Part of a small language model's weights.
Size: 10 layers, width 512, 4 heads of 128 (2 for keys and values), MLP 1024 SwiGLU, vocabulary 16384, 40.4M parameters.
Training: 2158M tokens, 11822 steps.
MLP neurons of a small language model. Each row is named by its layer, matrix (down: output weights) and neuron, and shows model dimensions 128-191. Each number is 128 + 32 x the weight over its row's rms, rounded and kept within 0 to 255. A neuron's up and down rows have the sign that makes its largest values positive.
After each neuron's rows, "fires before" lists the tokens most often just after its 100 highest values on Wikipedia text that the model never trained on.

L4.down1012 [200  75 128 130 120 125 112  82 130 147 145  67 116 127 111 103  85  99 135 136  59 163 141 140 121 177 110 173  88 136 103 170 114 129  98 123 105 150 109 204 107 133 111 106 145 225 159 126 100 146 106 113 107  81 119  16 168 160 185 127 116 193 139 156]
fires before: "0", "5", "9", "4", "2", "3"

L4.down242 [118 126 139 107 148 129 104 141  85 126 100 164 112  91 130  64 138 171 149 111 103 158  72 118 229 152 103 167  99 117 113  94 155 147 141 154 122 129 132 119 157 165 115  99 143  81 140 177 102 139  55 165 118 141 142 144 119  66 143 151  96 124 147 136]
fires before: " ", " |", " |\n"

L3.down462 [ 52  89 115  45 138 107 129 141 130 173 153 149 148 182 162 104 142  75 148 118 122 147 153 182 165  66 133 154 191 173 130 127 193  77  96 148 135 124  94 124 126 111 142 151 127 130 105 137 127 154 144 114 162 162 126 123 133 146 105 186 114 145 141  97]
fires before: "1", "2"

L3.down899 [ 50  85 147 186  87 120 124  80 120 126 153 100 101 123 213 143 141 165  98 114 178 133  75 130 113 128 145 169 135 145  86 192 107 141 142  48 186  38  81 112 136 115 102 188 136  82 133 106 100  97 107  87  83 100  82 126  74 149 133 112 143 166 131 133]
fires before: "0", " |", "2", "9", "7", "3"

L3.down197 [ 93 112 118 153 125  92 194 113 161 123 110 144 149 108 111 100 101  94  85 127  93 127 110 155 134 104 113 141 210 112 156  92 155 112 175 127 136 132 114  99 167 136 115 100 108 116 103 148 121 155 108 126 132 106  98 104 121 166 164 181  88 122 123 164]
fires before: " "

L4.down585 [ 68  88 146 101 125 153 100 135 128 139 123 132 105  88 110 120 122 150 121 147 112  93 185 129 142 146 131 114 163 187 113 204 169  95  61 186 148 103  94 135 153 176 103 124 107  74  88 112 131 101 124 109  90 144 120 177 145  92 104 177 128 100 102 113]
fires before: "0", "5", "8", "6", "1", "4"

L4.down415 [ 79 123 136 111 157 144 120 122 117 206 120 144 158 138 102 121  96 143 223 130 107 143 107 120 116 117 137 119 132 142 133 131 141 130 119 201 142 129 117  87  87 139 110 142 150 161 140 169  81 109  69 199 137 133 138  66 103  94 124 125  92 118 116 177]
fires before: " ", " |", " |\n", " the", " %"

L4.down299 [121 130 166 168 118 140 103 116 186 125 156 146 188 121 112 152 118 150 152 164 163 117 159 165 105 157 100  92 122 169 113 111 104 143 127  99  50 121 110 159  95 174 123 134 157 133 135  99 158 103 103  99 138 141 134  91 109 144  82 132 175  81 128  95]
fires before: ")", " (", "0", "%", " |\n"

L3.down981 [ 97 129 152 150  90 154  96 125  70 117  89 117 119  88 140 124 136 191 156 168 156 131 158 103 131 174 100 136  97 122 163 149 159 147 169 166 202 139 136  97 165 115 113 106 107 153 147 103  49 125 121 140  98 122 163 125 161  83 141 123  98 129  76  99]
fires before: " ", "ers"

L3.down284 [137 107 122  55 149  88 148 109  79 153  50 149 135 128  91 190 158 116 116 104 190  58 110 124 125  95 102 164 100  66 160 145 159 156 135 138 150 116 132 208  96 173 169 111 119 182 111 162 111 116 121 187  68  96 129 141 118 100 106 159 130 123 115 158]
fires before: "1", "2", "3", "5", "8", "4"

L4.down472 [119 153 115 109 139 127 169 146 133 101 174 128  98  90 127 106 121 154 139 137 177 134 101 182 145 121 159 159 114  96  87 128  89 133  83 135 138 162 144 141 124 125 121 120  78 106 139 146 119 157 123 101 145 124  91  65 146 139 104  68 202 145 145 139]
fires before: "1", "2", "0"

L4.down873 [168 132  83 173 136 182 115 101 179 174 194 114 114 110 170 129 112 160  70 119 132 111 136  81 105  67 172 159  80 105 160 138 122  99 166 165 165 176 100 130 154 101  74 176 107 110 131 138 127 102 113 129 125 103 112 180 105 189 159 160 121 157 156 138]
fires before: " ", "0", "1", " —", " Candidate"

L4.down966 [112 135 100 144 111 157  84  85 136 122 126 180 156 174  88 139  53 176 117  58 119 105 138 120 100 131 171 120 148 133  94 114 108 156 128 117 179 142 174 101 189 191 100 203 153 124 161 144 128 165 143 106 158 143 156 147  90 120 182 114  41 147 147 100]
fires before: "-", "6", "9", "0", "3"

L3.down726 [159 115 114 143 104  87 170 107 159 102 121 152 100 143 189 107  76 108 100 162 120 153 151 112 132 146  79 168 190  88 170 175  79 137 144 125 157 194  98 115 148 170  73 127 141 137  39 146 113 163 111 130 155 128 181 130 147 109 170 139 130 191 149  77]
fires before: "==\n", " ==\n", "==\n\n", " ==\n\n", " |"

L4.down330 [ 81 131 172 165  89 138 130 105 133 179 139  87  91 100  88 132  95 124 201 113 129 143 144 100 123 136  89  94 104 174  98 150  84 113 130 179 130 168 129 175 131 125 152 105 127 127 196 160 127  98 132 111 173 164  99 159 147 165 142 151 115 136 103 125]
fires before: "1", "0", "2"

L4.down523 [142 145 166  61 144 146 170 112 184 111 121 144 113 160  47  98 135 107 110 149 145  80 127  43 114 109  91 175 154 141 132  65 155 108 126 155 134  96 161 127 120 153 117 105 111 117 140 128  92 148  68 137 109 103 153 134 127 161 106 117 120 141 109 121]
fires before: "0", " |", "1", "2", "3"

L4.down234 [ 73 108 117 100 183 111 190 135 161 124 103  92 179 115 177 107 133 118 153 136 105 112 135  67 162  85 183 118 130  98 174 132  90 163  74 151 150 125 159 126 168 172 110 103 136 149 103 117  29 102 122 157 151  92  76 136 199 123 180 116  98 139 160 146]
fires before: " ", " in", " |", " MA", " on"

L3.down533 [154 114 123 154 223 150  92 112 143 112 136 111  59 148 154  87 119 131  87 205 175 141  78 110 100  62 128  94 128  99  94 139 171 123 164 119 111 121 165 117 102  49 128  68  83 149 168 113 149 132 152 165 167 124 190 155 132 141  97 128 128  96 102 158]
fires before: "1", "2", "5"

L3.down530 [119  66 111 131 145 143  93  95  73 154 152 114  88 134 125 134 127 119 116 144 117 107  96 111 116  88 109 101  96 126 120 164  61 107 149 149 123 159 145 120 150  70 123 137 123 206 127 110 123 186 130 130 113 168 143  65 107 127 142 122 171 125 112 140]
fires before: "9", "8", "6", "7", "==\n", "5"

L3.down161 [135 104  92 153 146 162 145  97 105 121 149 104 149 107 123 175 182 101 147 139  82 172 135 147  94 111 121 139 157 156 169 106 127 127  87 112 147  81 179 134 180 120 150 131  77 156  93 132 118 100  78 109 164 165 103 158 135  97 130 116 179 148 102 132]
fires before: " |", ",", ".", " |\n", " U"

L4.down146 [116 100 145 124 147 123 194 128 115 136  94  69 106 201  51 184 102 116 136 143 105 139  83 126  99  82 118 104 155 141 116 146  88  99 141 129  87 157 158 132 107 104  95 189 147 144 190  90  95 145 204 125 138 115 113 106 171 164 203  96 131 109 165 137]
fires before: "9", "7", "6", "2", "8", "0"

L2.down718 [ 81 154 193 120 116 149 148  81 143  87 138 125 112  92 119 112 136 117 174 119 117 139  88 132 141 131  91 100 114 106 113 160 116 102  91 128 119 101 191 159 123 130  79 125 109 110 118 161 123  75 155 143 130 146 143 117  93 134 135  85 138 178 155  95]
fires before: "1", "0", "2", "4"

L4.down858 [126 142 130 108 111  81  87 119 121 145 145  84  66  95 193 145 126 106 124  88 104 132  98 132 101 128 100 106 111 156 151 115 155 136 144 134 110 129 139  94  79 123 165 126  94 140 141 137 114  70 118 193 136 141 141 123 122 155 166 156  86 108 130  98]
fires before: " ", ")\n"

L4.down673 [126 104 112 130 108 150 163 202 181  97 132 164 153 127 126 167  98 157 124 177  82 111 121 136 155 120 109 176  86  96 110 152 160 123  49  87 135 180 138 146 171  82 110 119 151 148 175 186 152  99 167 166 108 147 103 120 142  58 162 131  84 147 133 167]
fires before: "1", "2", "0"

L3.down185 [197  97 161  77 155 129 151 186 193 128 127 115 175  64  56 135 153 102  57 128 158 109 130 111 145  74 127 116  33 174 135 111 100 120 144 119 107 133 113 140 114 168 102 104 139 132  90 165 154 101 184 167 172 152 165 118 138 161 110  97 105 116 107 133]
fires before: "1", "2", "3", "4", "ican", "7"

L4.down916 [147 196 137 134 103 166 144  88 192 213 135 165 119 119 190 155 105 120 107 153 128 136 126 143 123  82 145 140 139  60 118 130 124  89 217 118 128 154 116 145 124 170  67 115 180 129  98 154 183 158 103 136 127 112 147  82 191  37 118 167 152 122 149  84]
fires before: " ", "0", "2", " —", " |\n"

L4.down794 [188  78 181 112 142 140 134 172 157 109 146 160 121 107  77  99 143 137 147  59 111 167 129 153 108 103 146  67 172 199 126 145 106  72 119 144 198 142  97 177 139  97 169 151 156 102 138 141 139 118 121  95 175 130 149  91  74 145 116 181  74  70 147  88]
fires before: "1", "9", "3", "2", "4", "6"

L4.down835 [ 93 169 113  87 184 144 140 158  82 120 128 123 108 177 129 196 178 120 133 125  89 138 146 105 150 171  96 156 139 110 114 140  98 113 182 155 116 124 123 160 133 170 126 144  95 124 161 160 114 120 158  84 135 135 103  84 137 178 119 117 172 150 124  87]
fires before: "2", "1", "3", "4"

L3.down217 [224  98  77 198 110 127 131 112 153 121 101  94 134 153 148 166 150 122 130  93  34 109 135  59 132  51 140  94 165 144 140 181 119 140 145 168 141 151 108 129 189 218 152 113 125 108 128 169 188 147  77 151 128 104 158 123 164 156 145 186 149 121  96 163]
fires before: "==\n", " ==\n", "==\n\n", " life", " ==\n\n"

L2.down154 [133 129 140 135 140 139 155 131  83 131 150 163 102  95 155  84 110 120 189 130  96 124 214 115 107 140  98 125  72 129 110 103 128 111 142 160 124 130 136 160 201 132 121 125 187 149 170 103 112  84 173  75 106 135 124  94 129 135 130 131 105 170 150 129]
fires before: "1", "2", "9", "8", "0"

L4.down555 [151  82 151  77 121 136 124 179 100 132 164 146  65 140 126 140  77 145 159 105 128 181 142  97 175 107  77 150 135 142 119 152 128 155  69 131 105 149  66 158 120 127 125 149 156 152 147 149 158  95 138 111 155  66 122 150 173 139 137 162 154 179 104  82]
fires before: "9", "0", "5", "1", "6"

L2.down121 [ 66  95 121 185 174 138 159 141 152 163 123 147 168  99 155  85 144 125 160 161 109 160  96 159 126 135 149 148 157 163 110  81 174  94 158 120 147 128  79  71 150 166  92  81  98 164 191 135 108 102 155 123 126 129 198 141 127 129 111 145 102 113 151 100]
fires before: " |", ".", "–", "0"

L3.down921 [112 151 174  94 136 107 146 119 123 145 192 119  98 144 157 158 116  81 139 166 112 124 123  69 154 189 194 178 139  94 132 118  74 120 166 187 124 106  70 105 128 154 136 105 105 119 141 120 136 151 131  71 116 128  88 193 105 103 183 112 204 120 125 135]
fires before: "2", "1", "9", "8", "0"

L4.down500 [ 89 150 136 134 166 126 127 115 107 131  90  94  90  61 153 126 154 145 128 115  25 126 133 137 161 189 141 101 134 153 197 104  96 147 121 150  92 130  83  87 120 108 107 152  63 129 176 118 110 129 119 129 102 127 102 136  63 116 153 152 124 162 104 151]
fires before: "9", "8", "7"

L4.down697 [164  90  99 149 142 112 109 149 150 148 112 147 117 202 134 124 106 123  79 137  85  73  98 141 138 164 106 137 135 141 123  86  96 112 158 103 177 173 146 148  91 156 180  83 102 118 161  91  68 170 155 150  94  84 130 119 113 146  99 162  99 120 136 137]
fires before: " ", " Candidate", " Democratic", ".", " —"

L2.down235 [152 103 158  50 117  90 103 108  73 172 118 128 118 130 105 139  95 147 140 145 105 126 135  95  95  98 119 100  79 128 110 159  87 116 144 117 100 113 147 103 152 148  95 172 110 162 206 100 182 103 134 151 130  99 162  91 132 104 120 109 143 133 158 137]
fires before: "0", "7", "2", "1", "4", "6"

L4.down971 [106 100 115  48 126 119 125 107 160 118  84 138 118 133 130  99 147 122 166 126 107 100  92 176  95 109  76 160 164 155 135 172  70  64 103  81 161 132 147 148 111 102 173 165 134 111 118 133 121 126  88 117 125  76 106 149  53 156 112  84 185 167  93 111]
fires before: " ", "1", "2", "3", " |", "4"

L4.down366 [152 158  62 122 140 109 133 134 137 121 150 113  93 175 177 187 148 200 127 113 129 121 182  98 116 139 132  94 102 101 143 197 144 217 140 172 110 107 130 119 165 108 123 154  91 198 164 120 122 131 117 128 138 115 140 106 106 142 132 128 136 173 103 126]
fires before: "1", "2", "3", "5", "8", "4"

L4.down497 [137 176 176  65 100 133 120 107 179 126 132 132 172  81 144 134 106  86 144  80 132 108 142 163 146 168 141 113 149 127  98 117 149  82 118 114 165 128 145 141  50 206 131 117 136 106  98 190 104 157 131 145  82 129 115 135 119  87  50  99 146 103 148 124]
fires before: "8", "5", "7", "4", "9"

L2.down630 [151 115 190  91 147 131  92 128 115 142 171  97  87 116 103 125  75 131 112 102 113 111  99 125 142 128 142 101 152 141  74 141  87 135 108 105  98 142 147 152  78 152 196 112 157 136 177 150 160 143 137 122  50 150  94  87 178 128 144  99 134 203 150 117]
fires before: "2", "1", "0", "9"

L4.down7 [118 126 130 148 102 123 157 104 136 158 138 110  86  75 113  98 180 119  85 169 168 115 116 163 156 117 167 120 146  42  98 101 121 128 143 129 130 132 149 149 158 119 100 112  70  97  56  88 147 165 115 150 165 151 113 155  68 139 102 127  87 154 133 104]
fires before: "1", "2", "7", "8", "9", "0"

L4.down40 [143 159 118 172 115 156  63 152 121 160 165 163 119  87 132 179  99  80  86  58 162 100 163 148 117 107 104 195 126 176  93 124 104 100 123 167  74 163 179 126 100 119 175 113 126 117 141  79 170 126 165 118 141 107 133 137 142 152 102 175 110  98 134 105]
fires before: " ", " —", " |"

L3.down478 [125 160 122  81  97 139 156 171 121 173  76 116 161  88 115 173 162 148 131 143 148 133  69 136 112 110 191 137 129  72  81  48 137  96 110 139 124 116 144 104  70 115  90 119  69 110 123 184 106  92 190 155 130 103 237 161 141 154  91  60  85 114 147  85]
fires before: " |", ";", ")\n", " |\n"

L2.down527 [114 134  60 123  94 197 109 116 128 143 117 130 124 110 176 144 135  86 130 169  82 113 121 156 114 150 143 114  97 144 127 139 121 135 134 185 117  86 121 131 128 130 157 124  54 148 114 175 141 139 158 147 110 214 146  96 112 111 142 151 158 136 145 149]
fires before: "-"

L4.down670 [128 158 158 171 128 110 120 156 198 133 109 151 134 170 134  84 157 114 105  83 111 109  84 119  94 186  99  75 110 164 138 140 151 120 159 146 133  90 134 176 126 114 152 170 175 137 106 143 132 129 104 157 147 103 128  89 143 141  87 103 102 136 155 159]
fires before: "1", "2", ".", "3", "7", " "

L2.down278 [119 160 140 109 163 112 141 102 144 206 145 110 134 100 159 136 155 141 171 165 138 156  94 112 137 141 158 154 125 161 151 105 160 161 163 140 105 120  99 185 166 127 150 125 114 157 103 124 180 142 126 119 110 115  95 150 167 126 107  99 136 181 161 135]
fires before: "-", "="

L4.down887 [ 89 139 121  84 121 101 114 140 115 156 105 127 129 125 130 156 170 124 161 139 112  72 119 175 156 112  95 207 160 150  94 119 167 101 127 121 154 182  99 126 166  98  99  72 163 136  91 160  68 160 107 118 109 161 124 143 120 127 147 145 132  98 121 108]
fires before: "0", "1", "2", "4", ":", "3"

L4.down1014 [179 115 118  97 110  96 160 174 134 135 142 144 187 152 204 111 124  92 152  96 115 136 139  92 153  85 127  48  84 100 113 117 157 119 124 122  72 111 136 101 155 120  67 111 140  96 135 149 123 146  99 129 142 148  94 107 156 143 142 105  73 155 107 101]
fires before: " ", ",", "1", "9", "2"

L2.down729 [168 207 158 116 170 119  85 153 134 116 155 188 120 153 135 159  95 154 146 171 101 125  79 110 171 166  97  92 125 130 141 144  96 152 117 106  89  98 128 142 155 136 180 175  78 146  92  47 121  82 137 168 163  92 125 119  98 147 179 132 137 176  95 140]
fires before: "9", "8", "7", "2"

L4.down237 [ 83 129  83 106 104 138 152  86 134 165 145 194 171  71 135  86 169 152 122 168  89  93 121  88 101 100 123 135 123 139  73 143  87 155  26 141  64  90 124 111 172 113 120 157 181 120 102 157 162  82 118  92  92 196 121  90 118 121 158 155  43 115 133 117]
fires before: " |", " |\n", "1", "0", "."

L2.down558 [124 113  69 191 180 117 139 137 163 172  59  95  98 112 161 186 134 118 177 149 138 117 142 126 126 111  68  90 116 157 104 121 142 140 154 172 135 172 145 133 146 131 107 126  86 100 159 131 207 184 137  97 117  90 107 144 139 134 171 116 132 111 117  86]
fires before: "|", " ", "-"

L4.down0 [ 58 150 119 117 110 167 150 139  78  82 107 156 107 182 121  86 120 164 155  83 185 150 155 121  92  86 114 116 127 141 126 108  87 129 135 118 164 153 161  89 103 161 106 138 156  99 107 169 145  81 127 172 140 114  99  85 151 179 123 177 137 134 126 140]
fires before: "0", " |", "1", " (", "2"

L3.down920 [100 159 169 155  96 103  84 146 110 112  99 112 115 101  49 132 130 141 152 125 155 153  93 125 131 158 134  44 109  79 101 144 100 130 125 157 103 118 151 153 153 214 120 142 129 137 159 150 154 149 164  86 115 103 141  82 131 128  84 107 136 122 133  91]
fires before: "1", "0", "2"

L4.down951 [112 125 163 135 128 120 179 130 224 157 121 152 172  93 106 146 110 116 161 122 100 126 165 156 179 207 135 161 153 149  85 104 118 150 131 130 121  95 144 162 129 143 137 136 124  91 177 154 158 170 136 108 129 107 104 185 103 104 148 154  48 117  94 150]
fires before: "9", "1", "7", "8", "2", "0"

L4.down475 [110 121 127 118 149 142 140  93 104 103  98 112  70 180 153  80 176 122 138 129 130 113 142 209 106 122 106 123 112 117 116 115  74 142 127 129 138 173  83  66 177 140 122 138 150 146 109  93 130 129 161 109  43 102 138 171  86 140 137 139 110 173 101 114]
fires before: "0", "1", "4", "6", "3", "5"

L3.down840 [108 113 137 142 190  81 170  95 122  94 167 122  88 128 124 101 148 138 155 145 142  96 134  86 101 129 168 104 205 141  91 114 198 178 140 166  97  85 126 101 117 141 114  97  99 110 106 186 128 139  76  73 159 106 138 187 117 112 128  66 137 116 152 170]
fires before: " |", ",", ".", " (", "in"

L4.down228 [147 150 104 172 133  84 109  86 163 111 141 118 165 115 121 129  99 142 111 120 169  76 140 113 114 164 104 144 121 160 139  79 109  87 125 123 106 156 145  58 109 150 149  65 195 138 113 147  99 134 183 190 189 151 107 105 134  85 110 160 199  92 121 143]
fires before: " |", "5", " |\n\n", " |\n", "0"

L4.down430 [142 230 126 187 147 117 103 136  85 109 166 130 141 100 149 129 125 166  84 178 201 134 210 151 105 116 119 131 116 131 134 148  86 143 148 136 144 111  86  98 145 116 110 106 159 120  58 133 159 122  83  90 109 109 121 126 131  98 102 176 136 136  94 124]
fires before: " |", " |\n", "%", "0", "4", "\n"

L3.down121 [115  76  89 123  67 142 175  80 156  81 137 161  99 182  60 166 134 110  82 141 128  84 137 196 146  63  74 144 131 137 112 114 112 127 130 117 119 196 173 164 134  81 133 115  95 103 186 138  81 145 187 144 120 174 144  81 137 112 155 151 128  81 127 147]
fires before: "9", "8", "7", "6", "5", "3"

L4.down650 [140 123 123 130 136 136  92  68  67 109 131 152  87 165 120 105 149 122 179  84 145 150 125 116 121 157  91  81  91 163 116 123 118 115 130 104 107  59  75 149 137 156 151 151 120 116 115 189 134 157 143 146 130 162  73 109 118 171 170  67 146 141 134 117]
fires before: "2", "1", "3", " |", "7"

L4.down27 [119 110  81 123 237 108 193 198 112  90  84 103 167 115 176  91 118 135  92 141  55 104 191 130 118 164 119  98 138 158 145 181 202 193  77 171 164 147 121 161 122 177 183 116 105 121 109 136  40  95  84 129 137 126  90 130 101  73 136  79 132 131 124 134]
fires before: "9", "1", "8", "0", "2", "7"

L3.down534 [125 148 170 103  89 122 215  69 159 151 184 104  91  89 116 170 121 131  94 150 218 141 126 159 148 113 153  90 101 129 134 161 101 122 118 154 157 152 158 119  98 163 185 140 144 130  95  97  79  91 159 152 146 129  92 120 101  93 120 167 142 135 118 126]
fires before: " ", "h"

L4.down198 [127 122 105 207 117 107 146   0 153 145 110  87 150 146 123  81 119 126 162 146 127 136  75 129  56 101 167  93 128 132 124 104 112 141 132 145 188 156  90  82 139  83  76 124  91 174 182 103 125 133 120 174 150 148 110 118  85 149 103 108 128 129 172 146]
fires before: " the", "7", "2", "8", " |", " in"

L3.down902 [148  76 109 112 117 111 114 146 123 111 101  96  90 142 118 140 141 145 105 155 152 111 179 192 104 157  89  83 165 120 108  65 132 146 124 141 108 115 102 115 174 145 185 133 190 113 105 142 123 145 137  97 154 129 180 153 108  92 141 108 126 135  71 166]
fires before: " ", ","

L4.down881 [131 146 177 126  85  92 167  69 113  98 118 195  88 126 121 128 163 172 147  87 164 124  89 108 134  78  96  59  78 140 117 108 112 156 131 150 116 119 109 192  76 139 113 150  92 141 169  68  55 159  94 187  62 134 105 131 149  89  94 166 140 103 106 136]
fires before: " ", " |", " |\n"

L4.down521 [ 66 120 100 135  74 130 188 129  84 153 131  86 135 105 111 104 136 107 120 198 130 120  84 105 106 176  92 125 163 111 110 153  87 146 136 111 148 113 113  93 120 152 109 124 121 143 187 136 109 144 169 119 149 147 125  75 138 129 147 145 137  74 162 113]
fires before: "1", "2", " ", "3", "9"

L4.down672 [168 132 105  73  52 118 126 140 104 132 139 168 118 168 158 128  72  91  87 124  97 152 142 162 114 127 178 153 113 169  73 133 103 119 130 161 122 128 135  71 182 119 119  77 105 175 136  98 126 172 149 160 147 136 167 147 103 117 126 181 136 139 146 166]
fires before: "-", "as", " "

L4.down684 [182 108  95  68 127 126 122 151 157 100 181 139 118 235 161 183 133 124  91 160 111 154 160 117 118 163 116 112 102 122 164 114 138  87 184 123 141 103  70 133 133 154 147 187 110 123 142 129  74 137 134 132 194 152 112 129 122 127 133 100 140 111 142  84]
fires before: " |", ";", "|", " |\n"

L4.down252 [ 92 133 118 180  96 164 150 141 108 133 122 102  82 125  54 132 179  85 112 148 104 176  81 194 109 125 114 142 120 109 149 129 139 142  79 160 134 139 114 152 105 150 112 123 100 180 136 113 127 177 126 158 121 173 159 101 118 102 175 103  87 172 124 113]
fires before: "9", "7", "8", "6", "ik", "5"

L3.down190 [ 76 136 107 139 148 129 136 126 126  96 142 105 139 131  84 140 174 116 145 172 169 143 112 126 216 137 137 132  95 142 134 105 138  81 102  85  94 107  92 110 115 172 103 137 135 113 129 115 109 143 111 158 127 106 111 103  98  81 163 120  93  83 155 150]
fires before: "1", "0", "5", "7", "4", "3"